Part of a small language model's weights.
Architecture: LayerNorm before each block, learned positions, biases, tied embeddings.
Training: 493M tokens, 7528 steps.
MLP neurons of a small language model. Each row is named by its layer, matrix (up: input weights; down: output weights) and neuron, and shows model dimensions 0-191. Each number is 128 + 24 x the weight over its row's rms, rounded and kept within 0 to 255. Numbers have three digits each.
Before each neuron's rows, "fires after" lists the tokens most often just before its 100 highest values on Wikipedia text that the model never trained on.

fires after: "'", " 0", " and"
L12.up813:131109113148134127112130175130144089157141139115151101132124102127153121138100116185177093108141111146160164113149109138131171092137114117188096094155134117135119163123146116130144114099130110119104152132144088132136183080122119120127150072147133104088141122146181143133145097134145134105140136084122082111156147143126130109149120129094130138125152151130132121113128118095168130128133141103126133083102154144138105138112167189134187111148133099112121141120121142139122105177117110100109126136150125142162146160133134158099108113141092147141099140113113127127156116146093157120
L12.down813:114100117095115105150137154095122121123123150145113145176170106102160142126159146082156109177092120100171172115132135107161162091142183057116117094100136132127137114109134144161118160133150127129085054127158125132158130096122136116113102118121140150094099089126134156136120134123124108120138112086116151162137112152121109126091152154137146151139163133130147102139098126135110096132106129123118102105129118124121093161098108146141155107154122090139117136129115140133070127135153125122140149114149133112084147125099160139102098137144159134088110119132154093119140125155140133143

fires after: "\n\n", "\n", "  ", ")"
L11.up455:108153134137117165081061140157125134110131081125134090168128150166112069122140087106130169128137135142118123101153121094143128120135135137122132078121114131159146132125109099138143072122154098130125144124151130152124175138137118152142155159127064123128086115122118126118130105121161129097131119134114132156142116147117153123144121139153097129131112133144133153083152109162113090147134126118141139115094163131153128159110149146150129133138068100132132193142130122131113153088194130116157120094128125168139134183133117108148115117158103132131131082070137067159148143132104131124
L11.down455:160101157120124098174091120117135115164154099118142086119134076082144159176114116135150184142137103163102172144081143166121144102144097098145111151123118152165095137117084145143123146150101155145146112154117133109104143106114085103078112115183161145178183149102120078103099126086119099148130143151129163138137124094151133142146140132109162114125136095125112154165175145119086153125135122132124133120134122169126150137136103135096147096117129125190118081140118112134106125132129115171090167141108130082143130071099125134123129086167098116101134122146139158157116144104166158135

fires after: "–", " (", "-", " |", ";", "."
L3.up726:135104160134058133111144185117143127086135120127129152149162160160110114134120129159105110118116120154135134095149126101119095152117141150124122115153147115109129125125127074193130144109127122126093122130163136105120145098138158152148121166128115141105083148181126134131140124169187142140198097097124146096138135146161137095124116143113136116126179160128128150115172089126101101108129093075115143093148119119088111114128169137143105143150092103137125123110115155135113140101119123156108079126147116068160176149078062156118107170145138135140141087114130110090133084117122102102
L3.down726:111141108146105127153149076124107171072160102098152132134095100130151156100165162117117143162078139082091123103166136128098089105149098161120119132133157156144121135150113120129118128123122165135147078143105163150125133135138093146121131107090117115126169171114121126124106108062109107106073121176157119122114068129104111132112145126108140141129136136113146094131107131136105119148142151169135163132165129078131181137117113150125121154095143118124168109084144177161130115138123167163143132111144162122090136100100132140121154109159178126136133101180125145168140121166156155148

fires after: "\n", "-", "  ", "|"
L2.up700:151114165153087145093112147104132139129119099108125153147136135132121098160141104110135132106136176149124091133143110086145098168134138127132136114135109105141143179127145084146162133128135141147136131121185105092098140106165158155173124164143104104107138151133132114112118116166164162118188111101142114092134123154121136092092128139126107087122173157133177160109149113114129129137134075074108141114145125141123135101159146119119147130099065099123098121157137136129093114134113131143119108104149114080128125138079098157115107146150123139142175097088124097117145114097088134089
L2.down700:138130123182113146082173136144136104163148129110102167125117143107110094076107108082106158108102174144134133094176130133169112158133152122147123091140111137119125105136114139161152141139143118123113146089128126129148132133113158133168154125130119148114150131178100107077122132114153097108160089120109116154155132142110139104113103082145137155148137135173116160126113090146144117137114055142099135111128177137137140117154140172151135136126144125132131146137144158102115137122101123140132077121135098123130139121115092108118127132125144086138161134118111089109104161131128130113

fires after: "=", ".", ",", "\""
L19.up877:136127144152122124133088136093174111102113122135120091130146144133147100132075140101166133117159104175125140114145115145126131162101176121103157105150182125136095122135095161113133131107165127123118107115150124128095146143153150138097152134142100116113134109129118138103124127185129079117105123114107126137138129147143175101141145095147112082122065168217118099103151159130118137167145098126148126114138140115136130160161166095136101107126099126125105152098098093118092120122143122147097067108148118136140147147107125117148129139149114115093119093143148106100123102113091108123
L19.down877:149106094123093128131133128114134130130115157137011130122128171150099160093137229117128105113105161121149142134101125138152113136134138126166128130139133137129128155155138117129117109124132164136140108216133172129107138130103093139142150149162141145126135138127122150147130112105129132125129116127147143143117090124116134179093138123096140115097144137143129124159127074126110126115115113167127137131124110172173098126150103152089113117105165135089117128111124102146160136136084106154118109149115133119133118120164107154141176116105121126136119118125134099085113161127140115091

fires after: " |", "-", "|", ")", ";"
L5.up1006:175093165161148145156093111182125119175134138131110124176155147125146112136135076174145110076148159134104106142165125115135145170091139115162134130130116085116086134093170104131116131142111125144131170131110114141141144131159146120153100152148140117103138152122105115103153087172133172116174139090114108155102114104091075135102076108137107135146142128132119164098113142133088167120089118096131120143127127157124116139156096085120163108137139095089128105157120103116110133131134113138126109115136099143130112139095095118153124143092149108111150133104151106092137168124140089076
L5.down1006:144166132107140105142099123154116149140134162169126158146139158161136160078131153119104105143121138098127139140106132141102083130123146154072137109114133129104127143163095189136088153153104095119131142102123116168102144097104116111121111120157090115150135120165156161132129098160124116082146127143120119130140072178164127152080111114127124180137122131154130135114150137153076120132118141122139123110150117137166090115121132113105127125156141070122151124106118125095159153118167110176106141142124051146170135140132139155125128168115128113145106127126139111144138146136118106123

fires after: " |", "-", "|", " median", " •", "Char"
L12.up570:151121136100139147092080162135079154119132128131174139149081153056135107115128110104170159098129143147069119095155122110110197129104157127149121104169137132119154112158133110189079101139132147122115130099111129122141122152141142113147100178124142113107094143156132092104091134185150098111127108105132159135126137117112131131123101140144152157168091092164091143130145124149108120128120156155128151124157139137137140134120138106193129149120142107147109132136192113131107110122128139143131092093161153133132171163099122152111098127116127091099121090118111104122154175112137143100
L12.down570:121109116090144134185132122106167102118135101127114173108104104135126112080111085163130113186182114135105109152129122108187111120118159130079144130164109142137147130136107137143155160130109141145116142139143103103086134155132156172121157110138092122098172093122146137110141078105133115116180114171127101120131123163123117104140150149121169105157149117153122119170164143112135143135146144123128142130157101117085105140115118120129159118104133151090148097104073089145157119096133114115142127087127080090147113170096112155105133115118165121095103119116116140097137095122104129135

fires after: ",", ".", " did", " but", " and", "\n"
L19.up941:124115135164120144114079173152153111105130177100121128099103113124147107158161119169111126150162139099152117144150104123163160130141135146134156120120119084145160138145106138133129132140101146124169146115133097138116112122152133154112087135098131093207132106102134124122105169154151073100124174141129129114100121114173145136132113146099081158143115113137092149091128159103088103095116151162137102130140155126109147166106117131139149128108111123129105127157142104145076111132143102192139129112168128118113151150115145115097108122115166130144122123155102083135152147140071098132
L19.down941:126139088119176148126101085076182107153088096122111126151137111096132161119123154120153097091110120150108130138184138113145126123130065088146152135097116132090076149136130136121170106135122092178096113152126151105130140149115143186147106122128088140126146093139161111126140116134112137126105117111106171115145096100150126082116118121107153078127105142139115112135104112100134155101108163147159154127117119106106136155152144105156129142143137138132124126117103159095131091136145101109127121123140123144139130098126173133120139146127130140113110137144156185174108147164168147144

fires after: ".", ":", " Dr", " 26"
L19.up279:154181119124085135134097169126183113120118159103123146124137176147140118133115117211148102150125104177171108118134121095171133063104140085110121089128134117097117112095126155154120115116123091112127129136140107113114108123197122071108132108134130163124191081139140117124137139150153081106132130156134077110123134146148119111137124123105110141134125097154109117104107120180163150118101130125117130116110134125103149133151145091119136141098124125134138158128151075091153132110168157154142120120126175115104149120119126105119114125191105085098133151157129120113141146151128092124
L19.down279:120116147090133137173170102140152124101120110128139095140104113115153123152155104130165177150110145123100124156090133132104078135150064139171119150122172116111132127136136129164094077146103155146095115121107138175108127138076131069157106124116163109122138100107117156185120087108081139117153109104110171153121130160122155122106127090124166136122173127126147109159138104139114117118136134092171147173124140108130135139066096116118120143138134118129118069120127148194114142114106085116145109127098130093136067124145135149121137107126150150127134106144152143135109105135120145147

fires after: "\n\n", "d", " ("
L15.up36:115120115137109107061067158110114150111142162120119164114120141133121085134138082151110168145142161136110129107135068143104147190127111151118095111149102122100131149133133135144132127135145122161116165132143149159131146143121143157087100141127086111127107128137107114092119115130122090119128097107138090143094141145087170125179101139108140180167121133189129123127120089122130136094093108142120149171085107114149129144119126140182153100105137103100096141168163102126124102121165127145150134072169102169178114162143118120107100105110103118159134078146132099119147164135121124159
L15.down36:165150142129147149138118157173109116171109099102135112139146127088167144133113105122176126128160103107149117115128161101104165090103093114125123140172107152105174150140096124132127147126108143124083176120123130135104152132098131078115159075154167145124165137178141128115084140125116138136161091135152138148145139150177102094111132145113116125116133134160124109156151159141116122138120133118140138093134152108112143149120120078089155104102167134100109139151118106137117116162105126125118111126146131082143136151148092127123114131115104111101178123124090146130124121109145114113

fires after: "-", " (", " un", "/"
L15.up297:111077081108124102073107133107135126151120140099112167157109128083142149148142133109147143114089167137138138104118100145085133119135115138143096134141126145153114123146082153172092167167115116103111120111120125122173145082129125172118112130127115141116137144192137107131152181123139155114094142121151158126126169096117144148108120123112156131185113113142162133103146127161141079081119101114126101151075149092150139143125141122132125161134184134105126124097126151151088150146140141132179095142131123091123139145136187097083129136160165123146150111176149113140125147133142145124
L15.down297:130071139115127164139136150162133124097129134122126160136143133133165161160126104121141143138104106115116117128166081124159150140106165127134119137145136105121092115119128125150172101124164147124129128158114117069097140143144119117115169114117134110114116168152089165144127116150120139110115198113125108140112118103094120114152131093102081132154141138110129124141140165126120159120108144124124155150142053146150151113128128143136124137110113130115154171137100129127161113131073103113163112098097155139135166146133109146131143094129117117084156114119108112181104128128103153141

fires after: ".", ",", " The"
L15.up708:122146108150107161089124119165139081108094140108140120186110134149120112161127112189111154148148106155142152119121131110085122128136131121119149138153163121124093120109122122113090138143120108104111128102163124146152120119145101151125126206075162116141114157123117158095140157118121093097134142129139168128128094119176105118123114138098090140170127143158100123143109129109173146096074099133147157089132155075119130194127131104129091150156128137094111129132183139143091134188115152129134090145123146107139128127132127135126116133163106145139156150157110110142153132167148203114
L15.down708:092118128085119092133124133065173113101162147129104163107194103126155101117148120104149126124120114133102120144129123131145100114118125142125130109088129136081145129139107147165141161109152158142128100119097135113118185170190154123149142147122119151135114058145129100114147101134107112153133136117106107140171133124151058111155118153078134113151132139101129105109102096119108145140159131108097136159100136146148143120150175142127173137096099126132108175096124183152130130107139115122160085141138124136148109107146094103135161173109148167137098133152157137106102140141107140118

fires after: "=", "\n\n"
L19.up988:155124104179125155113069149125112087122103133091100098115154131132133123116166113141117119127157127101109142138139112086135104149140144109133119133138138095161086145133102165120150106163146097145161180139122091134118115157102140163102158116153074106138161129121125142135143107152144110095152128112140157084162120104147141160136096114131126105149093127152127122107175136136147083132128099120096196144164124146109122125146165124118164138119083157096112152141078124091130074147108149128127107131145103135095149142161134159184134146118135109134151101094113102175174122162118107113
L19.down988:150112091141110144128127166113145118149099150146000123141157127132101150116122210114170145127126132153098116129127141150131107116121184100139137141119144139134138107152137139133132118132143139130145149204114146113144108142129093116113107161135113149129146160142118104090120126152164127145105132114141124078137106103149123130132132100122153120110109116133129140134152115139138131144140119137153106130116077164157123110147149103150118125105147148104128125088091135100150153096100158149095121127111115113148120100126112157162176115112142120115123134127127101103086143094143093114

fires after: "\n\n", "\n", ".", " number", " UTC", " Miss"
L3.up975:111135138156121164107110128095130145126124100154117119137131144151147060138158085125187138135146151131115075136148144118111165124150140129154146145132120127183127146119153133141158102135143128151149181136120139106115178114134150135124150107144139099112118099126124097118169111134135133156146113125138144089102094173152105142070113118127104098125123126110140169123158114107131121109130115101118131098167140136108120131169105147095138119138058100136104177135095112109121135116168139130137123089124117126150126121135156147114136112171142135121135153140134078095088089102138108132
L3.down975:122132121126142135153124085112114129123126129130110167081103164088110124110116144114068156154111125116110133117128173161120099142140110154121106126104157144136153079094099152053141168134143157149097117132107120135153130117129106083115114106129105077137127123167149153112080129118144140123107151132149093148123097149145151127117135157119140113115141133141135144101117124149123132121161084149130159154129115105120144144102105080157111121163152139126123136110096122118094155158119107146129133143088136161126099076147130132161127150116118098158101168104131075142163117095159162102

fires after: "-", " the", " At"
L19.up87:160079124145124153109143118130131130177136133101140099160121141125107095093123127176157146130121148134139149067185134147170155103144158157137105145139166116121169146121140142133106111088161108089156142119122100121118154096150166103127077139106115085134133134140127126139134117158194098085120133134152177164133169150103131152096118151123132162142124155157095136130095125106163125135133095094108128106116145125133111119126175072144125149127135109106143146102144118142123133150141122124127113134167091164098122155098087151144099137129150125122098120099100084138098129099088107081
L19.down87:134119132102125138124134123121115110176132156163098078141131117101130144138118150128131155143156160123111121114125096093120129123106177104132106101136108141135119104100143144116113113109110097147120092213152109128167093162114104131096083134126132129123123170149071127121115134137127110179109152136148142122065122085129123143142167140146155108088102112109101165132118100151140130158079130131168116144122121162085158133138110122157115101114126122103111184149179127114158109170145195152125088103075100159124131093124139154144148158124106135084100118153149113142139116133103164169

fires after: "\n\n", "There", " \"", " that", " to"
L19.up40:138131118131117152108111182111144146143134161095119116114111151143114141142148127134133132108163129136131135125107136125149099141130165150117139148117184101163116110116107174145122122144105123100137174134156127107082116138125133150096124132141126157127161091119118097114105087170165087097172146109126145094139115140134191146093132151112118170141074144152103165107110104156137124137107131124168175112130144116119094138178111126118147115158096128101121171134136055093091128121128110143136100131120124159151133140109090145109115137124142101114151103113074102171125107179111088091
L19.down40:158115112117097148109116135115119143139133095101034129160126136152154109121155204113127163115165146140127125147136119133152101165119158113138120162158134071150104139137125125103147141137135097128142159235118115113118095119139158144122130108154095103132142131114164147081145110120166123106115140118145113134127127112112161120157136130115154104146113143167116166085178129152131133105127111109110133140104103151148147133147158108103163124085126141117125109135117112110150108121111115163118120108119107147153125106128150139137165138138116080129138104089107127122155161093090108105

fires after: "-", " at", " |", ".", " L", " Al"
L19.up716:169106121141124116114106122151151135123107110136136110135121113091163101139117093131106111144166142096138132128161121112143133127087138116152114156134156094087137137170139149135130130114119127110113150127096104134156128165150136135129139119088157097092134162129130082116136148161180121101127173144133132138087136137091087113079100109169113171146115132143139121131170130130150123111100081118145138158119155151156152112123166128141157159132102097101093116143099148141083133129139129159142127132155181166125131110119090142137094118157140096131162116123121080134101155083128134083
L19.down716:143136132117131083181126135120092094116152136143164102143155131147102156057112116136129165118124161142116111164112108154127107114117114118152131081149161138148088130127124126113087127103142124136146121099166121166180114138150088150128154138103097134116136103178131122145122138132108099093120124148125117129140135123140145155117133113108138104128137098123102155132169103152099123145128154137129125102130097121155128134102146130151098138156112129145122124126108152122078153111141188132135105107149075153147114103164108149127154144126143161083100080137096109119197112091128100110

fires after: "\n", "-", "|", "\n\n"
L5.up658:100124133153094134110105121138143088145123131133124138161145165132111084171173084148154109085176129149094107127132131129148154123115136098139120132133111139139112136103180073121131111118121111149129152124147125119140128115146144094123153128126138100137148188120101103135099092157143167149176120096110106095125125136106127156152117148125165092135134147119137147110125142136132095115114088057126165099150111133141121117148154124098147126170116100129128160175122148128102135130151111150112106101140116089117124138108141136121128125122142117146184150156141104104119097099142178146
L5.down658:130108112143112129111111128139087137185164120111090132139106130088151088145195111090157147149171090178194129125107138113137135145151114157143092131100131149152106138123104118110100136103138125151142153099092126120145098170101143130083123110090089110157132122145159119132137167135141110119154144155146087142154082100114151130140126104107104108125130112121146120101126112141148117151152166106100124118158130142140111086106130103148160137128127153111116098124067115108155155149117087122135155184093116124128154139123125148136115091154122113158125121117173105110137152108107122087

fires after: " on", "-", " \"", " Un"
L19.up153:121106101138097112146134150099169120109122129102119178143167137138146158145104110119107146170096135107107128116115124126128109141110074175162137112133166099131137133175110122205128131137096095082112110109153137117144113075164123160128123120120123117126155093141138076111086191170161113143175116143121161060156133132180112109108111120112102146139109140096140169125139139138133115124130102152116159093087130161134156128151134126112124123135141170100107140118160156140108112109104164143166132115125158124122169135125121173153115164135130132132144146132161135160139153141174126089
L19.down153:085113155101130140113142081121120145133125071121113119136105113103153088104131096109150126093146083108074129147130171136138170099137075145115119131115157140097146117127181086161155153092111151110153156109136100142095130155124147102149148137104205138153108121140119138162126074115089161147125129101151121147130110123114122105163119127136126110095163138138180127160143122147125115141141139147148111121108093137113140137088120115118128121156120105154133150127118142105109120168083095095127137116127109155111105148119126108079139137132149152103146130123115191139083135099128137136

fires after: "\n\n", "=", "\n"
L6.up0:107097106149068139139162123137107128085106147135103154159147137122137114200149099155162136117160137144131091144161132110151104144145150106112147141139123124142092146101118130141129146149167076149120130133130099137141120147140117113116150149119106083142102133106107113182128111145108101120133119122106154085144139153143153132142122114134084127172124156141085140089147136092148141127131113085120170105152124123071123166163116145089145090127114158128126138133109186091133112169138131122134113094145135084117186146144107155179128138130143066123140125158117096122152083124112130146
L6.down0:115120200122137137111097140173100113131107154120064144119133170112117093168169148150166097102122126133135097142127116122142111131133114132125155172102138183093134102083166123155094113157128125132115150128121127116126112198113137143100111127162124146119142100129119145125145151116123119126154114098172116131125102114154172118138137155095153147163132110121088110140096146118167134132145105096132125124184128123081090111125120153126112139103162099144106106155133101129159110160117095133100100152113136107152134135104139151103156150142148080153102151176126103122129134126147121147

fires after: " (", "-", "–", "\n\n", "19", " Ta"
L6.up727:134093141109067133084149154123135158138108114109122182159150152117137110142144105160151166128188123178101092122144100107076113126131165138096159133130133089137124137146093142186137146136159154137118135096125118126130136120115135138147137155165111127133094111121142061118150106164129120157131110088144159123108151142124154096110126136100137151129101159150121166126130144118106105116130111091109131055138069126132107107144155147141099099123112155133089115118126128124117154130100160122166105108129142143153177122146139109108119101133172142144128096168117116125132114127080104131
L6.down727:117179075077132145098148132111095123179141084142120135113144135167154139100142133142143111103131153114138102117108169122128139139096128192151116110076126147113145158119115126151162110149147116140151117097082149172120171137162119101125154120131151090101133109134101096081083159121142126152158071140111175106152142148116133111185142111125161134143118104118097156140129084146125112147117124113132144157133094112108113153106142126094133127124130162114139142143141121138117113131092121084096133125139111119127198098104162124130099110133116107151093129151155128084098126129140142139

fires after: "\n\n", "=", " ("
L11.up635:118134134124115109097130169105123111161112164135141122125097151125124111123128098161151112110172132132133120117118051152135162116119123126141095107165119122134125134132133134138163123146170102116125150108119086138105139116096127109091134118133124142113146133126148125111179124139155124116113112118179116080109168153126159093138062145090151168100129156149158190102130134132113125130076125114176117172148143082160149123135171133139154132155149146105124132129148135124133086181118128113153109070180133134180121159155140145115091158086096160154150128156115097127116160133131119129
L11.down635:126115164127158123138132109143111141158112099096110105185130127094128132128144123138166115096119116131135074147090102143137159101138075132121174127139172092095108134125154091131118115123144135104099130120098115135123117132093156118121088109111150109137184062108121109122078146124144168110128145114148094089146136131158127119148141141154107137110116112160128132130085193116121129093123155110125088156114131104178120122123140122118148133143141111137159143139166155098098083106171108162121118083148112113137102159135118068146115135125114115170152096126110151154158158116115183075

fires after: "\n", "-", " Cu", " |", "\n\n"
L2.up501:128101108132078117095105146149115173090122142146134175151155149127104089171144114130106121107140101156148149095129121116137122109119114103139119133151161123097137156118151141149095102126145109126107182113108137090115128096162134144140116162103105100118098135170120136158120113155147165144140140113137133093150132124102146114140108123117134130168172149146151148084130108174081114094109097102136138112133098150094087107117176142182121134145103080139093097123145128116125152168095127144136101130147159091133160156092065172120123127139140094119120112121109108096126149094133122126
L2.down501:150164139143134121141102173094163118084088143101131139166165138127143110149075105097104180070154122131125145103132103148162172152086139123129094094153127121151108125101181125114158121117155144174157135083130120099120112112166144091119102155127094129115107078134109136141126113159145140139162162127113145112121128100080133105148115107098107105100140149133115167130136125122143156111081131127141145107120083136136105150151139144149145152147067080099116121143122143131126085096145130147164103113163159122155173152100134132127096104121173137167129093142117127131109121115139158141

fires after: " |", ";", "|"
L6.up473:141113158161113124123116154137141073125118133135146098171161147147089078119146111164120111143124147137134139091149103127140152170123135155162102068136170101136126116093170090147130085093135141128125131112144137085146186099113163108171103130116114117090122126186130112160102119144158142144171112099120122113114129144106116141130090140115169095102156122125141159097112100147101127115132121118155116147110143119140116171153142123125135149142093098163097161147118114140135125142124146167109083113153103143142105142088129180124105118153107148126143127096132121152103127156133150099
L6.down473:129074133115111102110146105143112144129148105088107129125115156161075084136097113166102135138127129135135162116143138098129134181144160164100123098119141143156128096140127134123206154106158119100160124048148100134153175089130155115123143104119126132075098145150132059142129124140127141124141106155176117116148118146162139130122146113156108091103149143114145118144150101136136109096133171131103076101125122142110125136134137157107122153108130111118124111134113094204122114086172137164101090134130136127162117122132101101111109112162128111158118133118136103115151140144161115139

fires after: " |", ";"
L11.up914:141118121166146160142104162161132116117113085107119113144123159141142100152111104127137117130112160116122160109143097148105136167111138160173107119183121108139124118139168107147163078142135122131109129121131121110098186135142152129124135147135138139102122120148128118116111149149181141106170173100114089114134131164150143138131127079104103113128158110183133146129145106144152098117128107111149143160155124152130128140135132098120169144125125081103121168155169116101130098123151105110148110101133125106176103178077096177128097144148120091162130129116107123106143113124110157104
L11.down914:124134112176129121101127165152130153093115135132116144121133180112149106101094124096142151144163154149113148114127086134151096127089105099178153132153102079123122131118118138161112169122124104094151102123123125140157144142116109159141105110144136154123152108126124089159155146121138153102166146092126145126093145148171161132166103121116137127157174143121116141112113094098103144125088108142111123129136125107114084150129141117136170148126144141087129144152166122101116104103129108129122170083106169097156131151093165115137128157141164143168154086140095117094130112110138068138

fires after: ".", " Le"
L19.up768:118150135151147154082153175089151177176114098104113141142070129138127137159096123182154099129144110154138098124136088081126135151154146141152123150167157155120121113115106154108104134127091107103079105122140130159114135116144147138098104133134116126163167129144134117117162103109160090120133158115107148135117126100199144139142084137103127117151144107118151165148138100106125145133153141170144149113122122136087132158133116130106117144123157170099136152136118117074104135105146135132121104178134149136078161139123078152149148174137111147130135119089104144112148123113115110113
L19.down768:115104132123140088161172096165099122115093137147132117137139102135151100170130116150157149140114119147127141148111124118111144133149071135098112115131122144112165121120142130176151151144085141142134120104107115123109125139090112128161106162131192166141129131101153147106120131105088150146156132090124120153137134127137167093120132132120135114063169129103110108164106137126136126106152132123165131134158129118104142091092097164174126153148101122143116120083145079166090142147112132131165114130123113094138110125160162119148156133117099163085148153134156125157134102130149145128

fires after: "\n", "-", "  ", "ept", "\n\n"
L2.up358:116119151106103129083119169066096086098139102146141185158141135149153093106132110121131132073114133154149158088167114118138166134076139120119159122186147138081123128128141149167123094130134121122123145135121133098159158124129127137105130158110089099144129115154090125143157096146133157128137125128167124108140144113094117137113114117142087159180165154136105147081163105169119123145129138111135173079162104138090112108148149125165136134108117084118146130139132150082141121129107113119132111125134176127178135136120099161095126127138132101108120104128083086107142146097121134132
L2.down358:100148079123107108089088116129160126104114103144133115169130159135106109105119170110124124084130102148136123092121176111154173147127109145164094120137152094135111119101146131146109112096123085108170132104081150105161109124105152140149142135108102179150047099112117151128122104125128144146153145111102116148138110113108121068105138110101106151147143154138096096115141128103161077143124118118153170126126120122127158099151161104113147151136155090169149160131121154105145090115091150162107146155156116120161116156099136154110118127155125130110156126106160161086132113106119167128

fires after: " (", "-", " \"", " ‘", "\\"
L15.up951:107114147090100114141144136111137153110147130141133163161079120119149132164137100092134141105140150133075131097164081098144153098107120143104175146129158126115093134125123115207130159152116109103124131097117130141119109131137133099115108095150121125118156109154157122124170159181124101125111135107156133133122150125137083110069127160132120177123076112111131157107119126144100091095117108114163123116118124131107144162134144116109109117154139164136117117115135160146102139106124128170188070110142182121131158150088125106138114150142164097126145115143114128106148094111153120079
L15.down951:119127124145106184095097127124161108138127119089105126146124155110121150137148125150079128127109126113078166136122127129155117081140137145156162161134088082125130134144120092110131123134099089116097113127150089106135170107140158153086161120116170142111125109107133141121141124129108138152142122175103152121113095090145107126146151143123125098115139134114138145148158104160075164104125127153107126143130110101150149142128140148082108093116146124118174136139130143145129123108085101099179079060089125106119157156153135151153151151157156140123094152085116154096117134142103119171

fires after: "="
L19.up717:158139091177112159111141150106091111100075080117147123128133137086140146089097101123154126132107135137124166103173166141157115125108122110127103122176177119132141193142108137166166088130151127119132123118154123145112181114106107161143182125140139110112123127125147125107151115136129140124136157134138144127139147117133130144161124079124118112116124140116113136119163124137144135119145106126133161088154133131146104130156141121119118158094082148094091154170112122101106061170097118134148074122151118122117158162109157127175129167143117123127123077095124102147162126128133065109
L19.down717:128183120150100111127104149087159134096115113137080109119135124095087135116125128107165152128120109174118145150144133131163091116116162101136139116141160122130147147146096149146072093098112161174107138148091145119129162145126083126165146163139123088108127132116125150107100171179103164165140123159145126184155151124145100151065096113097151137131113106131141151170140122145112136122145124136148145085149115124160111128135132128170131114125111147160098111127158132136125074152157113109086133125122144107143113141114115116126131111099109114099113164091144069108090145135163107130

fires after: " 0", " 1", " and", " 2"
L12.up497:158116141123154131144151148159165108123126137131140105106104145125162129176111096186128130112117120152123136088134102142159152109118132119183118150134143137130137147098125126141156137159111154107085130119133126138106154116129145124137164128168124139096123101147134140120152121183146146143116123135104081102138151131101088053119084106095064097146168140140109123174150131126127164078150128122110158080141132144147135136156207083131170141135122111142137138138150099129119088161094102119115112115147145088150166146105089122116117171174095137144119116121108093123105086081144111111
L12.down497:143107131133118095071189097082143126169067156119147127175149127116104132118121117102126146109147160108126125115121132085135075067106161119137114155114125157131103113150145124105104113077123118152072164096103080120149126087149146138154110126130148134109096132125127104142174159160093138159059156115141138181158157110148111112133129162179110125091098131143110173139118142147111095090154150127088125111126158140146124143153099141149127165132084185115147114111122120140147124142146117145101111116142163112114148120165103132085151175122144160120096102116143124128108127139142121168

fires after: "\n", "  ", "-", " ag"
L3.up755:101103141140109150162102122143133157099136144137115156152104145126109050173174098107184114104116125144123115103188114090142145140086139140152200105107123110123108147081136097137123055104152107166116147131140100097178154111111173094128146140105100091146119172114109125160109147148122121118139122106132111129114121141150112180106084127141131153156149125112141180093140142129120110109115134121113149122126153118116090132104139116132172113144094116124138095161122129130116129092164115115137117107137135133141140135121101128162111112141140100138197101144133068127133095127148147096
L3.down755:144156127116128126110089110117161134164134143104113145113127145131126136128090160137151102105093143113142173158132127163089113106159112156178119153134173134120132119138165147095107097115080117162088137139086155130120121131111110131113161081091156129112156154141143185131157139081134168114110104158150076137125111124138150113170115123049148122138143122120173118131155143160160142126128106141139123133144145162143085151155108109125155142137146107152130142103129121088128148160112150120148118101145107105118132148117163096104133133137133125150089170146121115096155159147125078101

fires after: " (", "\n\n", "′", "-", ".", "–"
L15.up998:130121134114101105072117138116130117109158150124121154154135182106114109142128116147175124125159135134144107102167130123079114103130125129141122157123121116111091110143099186195073131097113108142123125115130128141127112156141140134129108074116142140173168130122120113152115193152144085082135113114165105114108160137173120101094106170059147153139088137147164179112143159132144115162072127149149113101137133084138142127132153110127102112125139138119133137139082090156153142126109106143148090156130139127145115120110154114142129138134166132114137148160136115122096121157149109111
L15.down998:138081184131141117172131150094125113095143094124122174134118080185127114139156106134142116123119126138135117153139123129168097133156084188078145152146117146147132131110081102100165081103117102126153108124083127121115097138131116148099115135145122120126120116163159137149059103152139117143168140153135132122117128101151138115116142112136119107116162135072137111099147101179129145126148120117125173134130171111113138123121138189082135184120117078134125124144142095104129109119145093168118108064135161105133168123127099100111119108153124133150139148123155128119143117169145138149